config = dict(
    num_attention_heads=8,
    head_dim=64,
    norm='rmsnorm',
    norm_place='pre',
    attn_scale=0.125,
    tie_word_embeddings=False,
    optimizer='adamw',
    learning_rate=0.00107,
    weight_decay=0.21,
    warmup_steps=345,
    final_lr_fraction=0.0,
    max_seq_len=1024,
    train_tokens=567300000,
    dataset='wikipedia_en',
)
MLP neurons of a small language model. Each row is named by its layer, matrix (gate and up: input weights) and neuron, and shows model dimensions 256-351. Each number is 128 + 24 x the weight over its row's rms, rounded and kept within 0 to 255. Numbers have three digits each. A neuron's up and down rows have the sign that makes its largest values positive.
Before each neuron's rows, "fires in" lists the words (lower case) most often at its 100 highest values on Wikipedia text that the model never trained on; "fires on" lists the tokens most often at its 100 highest values on Wikipedia text that the model never trained on.

fires in: "of", "back", "up", "off", "by", "continue"
fires on: " of", " back", " up", " off", " by", " continue"
L9.gate988:084090139145155125122141116113114122102069148142096137147150116155148185189078141167105107155067121108125131122157134118111129147183144151177120143115123142152110146136105151129103161095106109088151125105119129093129111173090138139120116125120111146130110115175160183127141107131152168182
L9.up988:141105131122144067124121134169128142090105124100146124161149134141160127162112117148125146139122067154113120104137122133120118163124104153119134126122160157147072164102113081085135155139112093149126146134112132108159093134155133124155129146086189112126053121119114104153154156134149150139

fires in: "of", "delta", "on"
fires on: " of", "ta", " on", "ere"
L4.gate86:108139121159108133207079128131155114187100118119079127136064094129120092128143132133113125166120103155137156079153118114087088158108098119106088087130092114150114099157062145121149154105110115151131108138135119165095166149172123145135156124111152117112149124146116110132129124103135102141
L4.up86:133136119142130134181147153158168152198149108125102134145127154149067125124152155117102133146139085119093135129140113140093113153120107178129105105115109134142141097128126142159164106115108102149123159129163111143150171112151128132141137129141117100128172092123131102094087135142172091079

fires in: "which", "that", "who"
fires on: " which", " that", " who"
L10.gate1040:131117155137105144124136135151119110101132125117109130147106128083128102101133165124119105075118142176115151125120123120128127084115134128109120113112103111111117112122164128156161144151143146119113100150154157121149134094104151131109133125142117189083132154131150141118074144128113129123
L10.up1040:153121133140081173150130162132108157087123107126125142108113131097112093097099124134131117116127141155106170136114132112105150061126125108142124119175122102147137114117162179194119146153116108160130159168107122099126162117106155160118135122119124137092152142150148131110080162098097116094

fires in: "part", "one", "way", "each"
fires on: " part", " one", " each", " way"
L10.gate1253:137141108125114151102117154115119126150136105142150144093137134124120115115142113118104087075134138152131122134106145124136146079135085158134146141119141150133164146154154117114158156111097090129104152127101160112181145148100097160144122048114133132085152153168135167116153132158122146158
L10.up1253:141151130123094157141157161116131162130109115135120115163116084131124158108124110098100181145133176137169141112136131151139146115094153118181153173178115142167090107121155145148182164116137134135147153124130101137176095119136136147175138122105098172129103099118137113119123102097132157184

fires in: "to", "and", "that", "not", "or"
fires on: " to", " and", " that", " not", " or"
L6.gate526:134111113139146177146138147157097147097117118137166164113131133150109093150146126107121157096146136140115095140152140128123083162083145156073122118136077121144142134150143149151154124105153109125136164120131137144119089164122111120113139133107109113119128140143161107104116140113167099129
L6.up526:122106119123161127121150134169110147107152156110121149150154133123146169109167142116124116155134117111118122110136132128159146130104216144115157104105070096144103111138157155128149140125126083134136141155146145151104085140126133150109146173142102137113097115098180073123111127140171119083

fires in: "also", "or", "as", "and"
fires on: " also", " or", " as", " and"
L9.gate528:141111123122130109141138113130135133123120141146160128144157108169116131113139156125166143144125138165120123149088121121141165135125121149074168077092105128160109130133111130158146132096138102099128129109159145155167110149096120132078132142128122135132107168217136169129180120133100136121
L9.up528:128128099128098118101098128151125116099145098093154123125128083101136144117134099136154108137162163066120118133088182151142131134107126086095154107175128105155074093116148114134127114155126123112115135164111125114142130139070114134097152157109131124091065131127158139095127171155141102103

fires in: "end", "hisham", "that", "republic", "members"
fires on: " end", "ish", " that", " Republic", " members"
L10.gate116:101158134177141108087125183170137134120128108089125141120107173093150123123155186156104138057140132152114075162144103101148143084101103128136126148111097099127147135140111107113161144140138131077103105131147134144130120150072137140134159115098112115096124105117106139155112125135151121163
L10.up116:129125119144128146158155157176161104121126121095089120122163108086166159134131122108155163098126161174143123151138111145123122058109110126131153130133115141105120103112122133100130141149121165140121153118166106116141083098112110170118152078140107096161144126074178111150160113142125094115

fires in: "there", "each", "that", "this", "every", "one"
fires on: " each", " There", " that", "There", " there", " That"
L4.gate299:124150136121135143113138127188104147103134135124077101100147090139132106159125115115132154096110173220133102126119146138127130115121134130142108092065109096101099104126107112144155143115126137130119111133139142147111121128112145099146123090128096163091106149109141154140133092142173140156
L4.up299:153116126094108131091135124141137145102144116134122125097154111136125090117153106123116113126127144183107142106120133147057099094135159090151121103111113117159142125153166130112138129095139144140152100145144133090102125098111109137148132095082081144125116129140121171172152087136137169125

fires in: "to", "about", "martyr"
fires on: " to", " about", "yr", "u"
L4.gate538:138107148160128136136112113141121155096107121117145163126133149133076120095108132099122138140153152106147133111153157157113155136097079098095081144161140140150123142110172112145136093130122110104156131119128123105133160139147167156130121115122124139082151146116138102102084173114177146150
L4.up538:148116121139113117120108127105105153170175107118178126120140108139092133107123108165128091146135125129148147151134099139116092164135143101121133133120118116099135142119140110132180123132120121122104109108106144149146119120158134121148117084130144116170168154097085176093125140177109095169

fires in: "and", "or"
fires on: " and", " or"
L6.gate275:138076103117134147134112107145133143166176117150156113143138134092098132153114134077116145143164121095096121146138154134178159144145154114121177120145106137131157145122089156095105153118108129128088127139153119148138100138107160159138150168141110130135108171145164094095111095174130120091
L6.up275:118110120095123200115089133103168131090139097118149172113174139119131102149136155126119114125117146150170116116163087119161147111114128124106111108160096102147092118115134146138136134152080102122153125146193122166114122090078146124146149164137113111109093112140128117093124148133159127132

fires in: "and", "a", "along"
fires on: " and", " a", " along"
L6.gate931:146082131115108143187116138138105114125155111147138112093148156105118163133132083124164125122146148148152103119134118152160170107123127123134120084141087149136100136142079145114153155129112095172116124134109076181144073134147159151142163088159129161137134166126089105105115131194169127166
L6.up931:146101114063130160156130129131118137155189087110099134136184131141098146134109103115138106163123150174148130143107145126158178130123110126165094131153109147123117123144117132120110133114116121107149125143130093145144065143115159131150146146127120129151136149128151102119114160162139126116

fires in: "but", "in", "not", "to", "over"
fires on: " but", " in", " not", " to", " over"
L6.gate825:139132125145136126095111133143143163102151167132101123134135111158106071142118075159130154124130146126154108153133128153150097166140099108079109110127106091091131093149139121110125126160127150124116106154190101151159127162132188140124102122132148149127107139154178147120184145132109116156
L6.up825:144148180102097125113105111120120155115141145098153123139148102149118175130117094145104128130151112090171149142150144130082146107149157133129128123118127091090151096121137156129122099133112125140098189113105140123125093130114117113169194143173132099106136110120147115121085120120187103173

fires in: "at", "over", "about"
fires on: " at", " over", " about"
L9.gate490:129107149108122138139134134131148159138100146102134119163104144126130134133121147148104161155113118112152105132135124154108151118119118107152119144150095095105156138150085100183118145129133155123155115142168133139076147142157157165137105109136126134090124114179135101152138119094115112120
L9.up490:147137143111116133155166120117095152152102162142139152117160136148139119143093141152133111160117129076148088174150117170128142148127159156131133117109155132093104112125133142146117140096082162112110116146121147139124136141135131110145100072171110174120132084122128143137148147129119112151

fires in: "to", "would", "authority"
fires on: " to", " would", " Authority"
L9.gate1030:132112119161139120148118122138127158125139147161093158118115133127138127083126120154148125136120098113081135166134107077112093113161115131111172141124112138146118145129149109106119181117155113164134083132133119162081108145120136117100100119124122155137074138109185162103107154167132116101
L9.up1030:116158141099135103100143126152182108134139114131106140130110107140155162132177162090132141096125097156121110146129126106155119095147102172132086154123122130129173068122099084148105097184145129137107131168101137091122145131095163147129110140131086100101120142110125148131126132116134170119

fires in: "to", "place"
fires on: " to", " place"
L4.gate63:090131127155181139144098116125151070138113137111094095119107155123128154116111119127109183120101160145117130137117170151109104145123126080074134144155127069106124124160136147139145162128125126161149100096134141165150131129132138174154135104168139161109095118096102106118147112129119131138
L4.up63:108048130171142121141096144152151153124109135159129122104112141130161091118156148110114170126140104146150076118124116136130124108117107171115146147131095115103155113124158147092150088103124119139134093121134101128123135167131080116098132117157114161121147159144077111153119103142122161145

fires in: "at", "of"
fires on: " at", " of"
L10.gate443:083111143136089131150140110149121099119103139119157145136107119151142108133114146096113102099093165068147105149160106189145155120146138070129103154140124134117104164149136106114120160088128143122096095089105135087133154150120140122103080117107151110114083163118100088134132153085138169165
L10.up443:130097175099153102114141102116086083099110151098145115113128161116136146148095154117130083129110161117123161157102159124148113126107118153126150123098106165106106111139116100140129141104138124098104106110160160128113111127133136125112068137140104125103118097092085124080087131104139119165

fires in: "that", "same", "this", "any"
fires on: " that", " same", " this", " That", " any"
L13.gate384:123113119152170127160143128153140133146136152117124138127105117133162130122127146128113149174138136128067127091104133159131087139110122160110118114112148069121157123121110120132159077183103147094100133138154155134150156132140116108136116097134131131114108121129120108121148130107133182095
L13.up384:132126153142104156155143149135125169146111135137123094119106146108089136116125094124112128106112127142131139151127075103081134095146144121123123165135151138129138118134112110163133117142116158121104103100135177065106164128156164127165137171104086102124113131090143145138080150131112111131

fires in: "by", "from", "to", "of", "note"
fires on: " by", " from", " to", " of", "Note"
L10.gate772:160115136138164145142109103075131113133164097137143097139123156169137139114125098152118097153124136122142126105091150113161145148136142129120140109105139133099106185100134106120135184093124160113147100128077135112096103135123142087109121117127085105137121132197127164107123127095156152139
L10.up772:135102150125082105102131112146084081125105136122124105120123176144120125119123126134130135162135154121143142156144090132180147116090085110097162159106165156143130134112107101110104130105134075099057099128125117181129128181138124099110135088124131159175170149100117113108095183129108101159

fires in: "of", "de", "van"
fires on: " of", " de", " van"
L10.gate618:095159160132170142128124147145131118182111154112120162100116126135175089138180152103111109169115162137075146077149153110132081119145092140107128118094098113159115126127051151167114135108156125110141152123121138126101133163149102121147122149087104131100126135146163121133131142122170100114
L10.up618:140125157143103069129152125088120128133114114134126116111138134140105165129110152171115148104111128147126088131093158135110110084151149146137087118111137129105098153084123130128152139145139157152182121144133147103153100147125123150156108129141087121112152118108107113106085136125133101155

fires in: "back", "up", "out", "down", "raised", "changes"
fires on: " back", " out", " up", " down", " raised", " changes"
L4.gate539:112165139112094122140141146139139132124116132106097146142166101144102163134095104123119119142167131125159136140162125121121131087147151140127124177112120132128145144123101125181083112150120109121140132148134108121143122120139131084112161127118125131147143090108133112126097133112149119119
L4.up539:116117139135109087114145108154128160148123133135137123154118127168129136167145121093136134140102113138123171091151146112180168165110114121123135152143189134170101116129145168111122089188126076143127156135167135160140119097128144144148099104152159138149108145126114131125125107140122170153

fires in: "of", "to", "for", "from", "28"
fires on: " of", " to", " for", " from", " 28"
L6.gate785:102145159187150113115160118169137148154133133111116152145131096158123133155111101128125148108135094123113136105094131141171142143135147108144164158092092112136133163145083126134103131113132118128123115137139100122128142118156184124133141142109116105087117173163140108156099127118114101131
L6.up785:121092123138132083129103150114115132125143140149149123164093115086140137181103116131124096123112142122156106083108146100150131151139108095117142137134126140099132105137112105127112164144095136142124083105096112152175128089134170137130138119126120110168135088073132135105129159120141105175

fires in: "to", "into", "alpha"
fires on: " to", " into", "al"
L4.gate1222:106155163154164112116172151128139134181155173169158138125126147153146104119088108134068089139128158140114148130124136125116157122121121078128114092141147121126125147102100119164120149105125152144134137109122133172151153126124115146170123128146124174117105105150147071104109152126138166138
L4.up1222:121127102150063107135124098156121118130143131145133124096093111083155135148158155095159113123131124099128104095113099127115104117057108093151120142153124089091130124151170101134093119131133162119089082157126116174166152153161124090164149133100120127152165120098128104111129138135116120108

fires in: "in", "to"
fires on: " in", " to", "to"
L13.gate1341:155151178119139100132072119107165127136100121081106188134106091152135098159151142157107118115126069133142156148120132139101048100139115103082112133159107144148130132109150088147100131129180148170106122168124114133111118120117132147106148166116116149167127130111164149138135146104097154093
L13.up1341:114174153152138112155122142150131134125111144111094131137147140157141131122129130151127131117139157129104144129106133126098187161095149139111154170142155072113136105110071082140093140150148141099115137145105159118132134116154099171150095142131153172055154139135113133148112110141151158131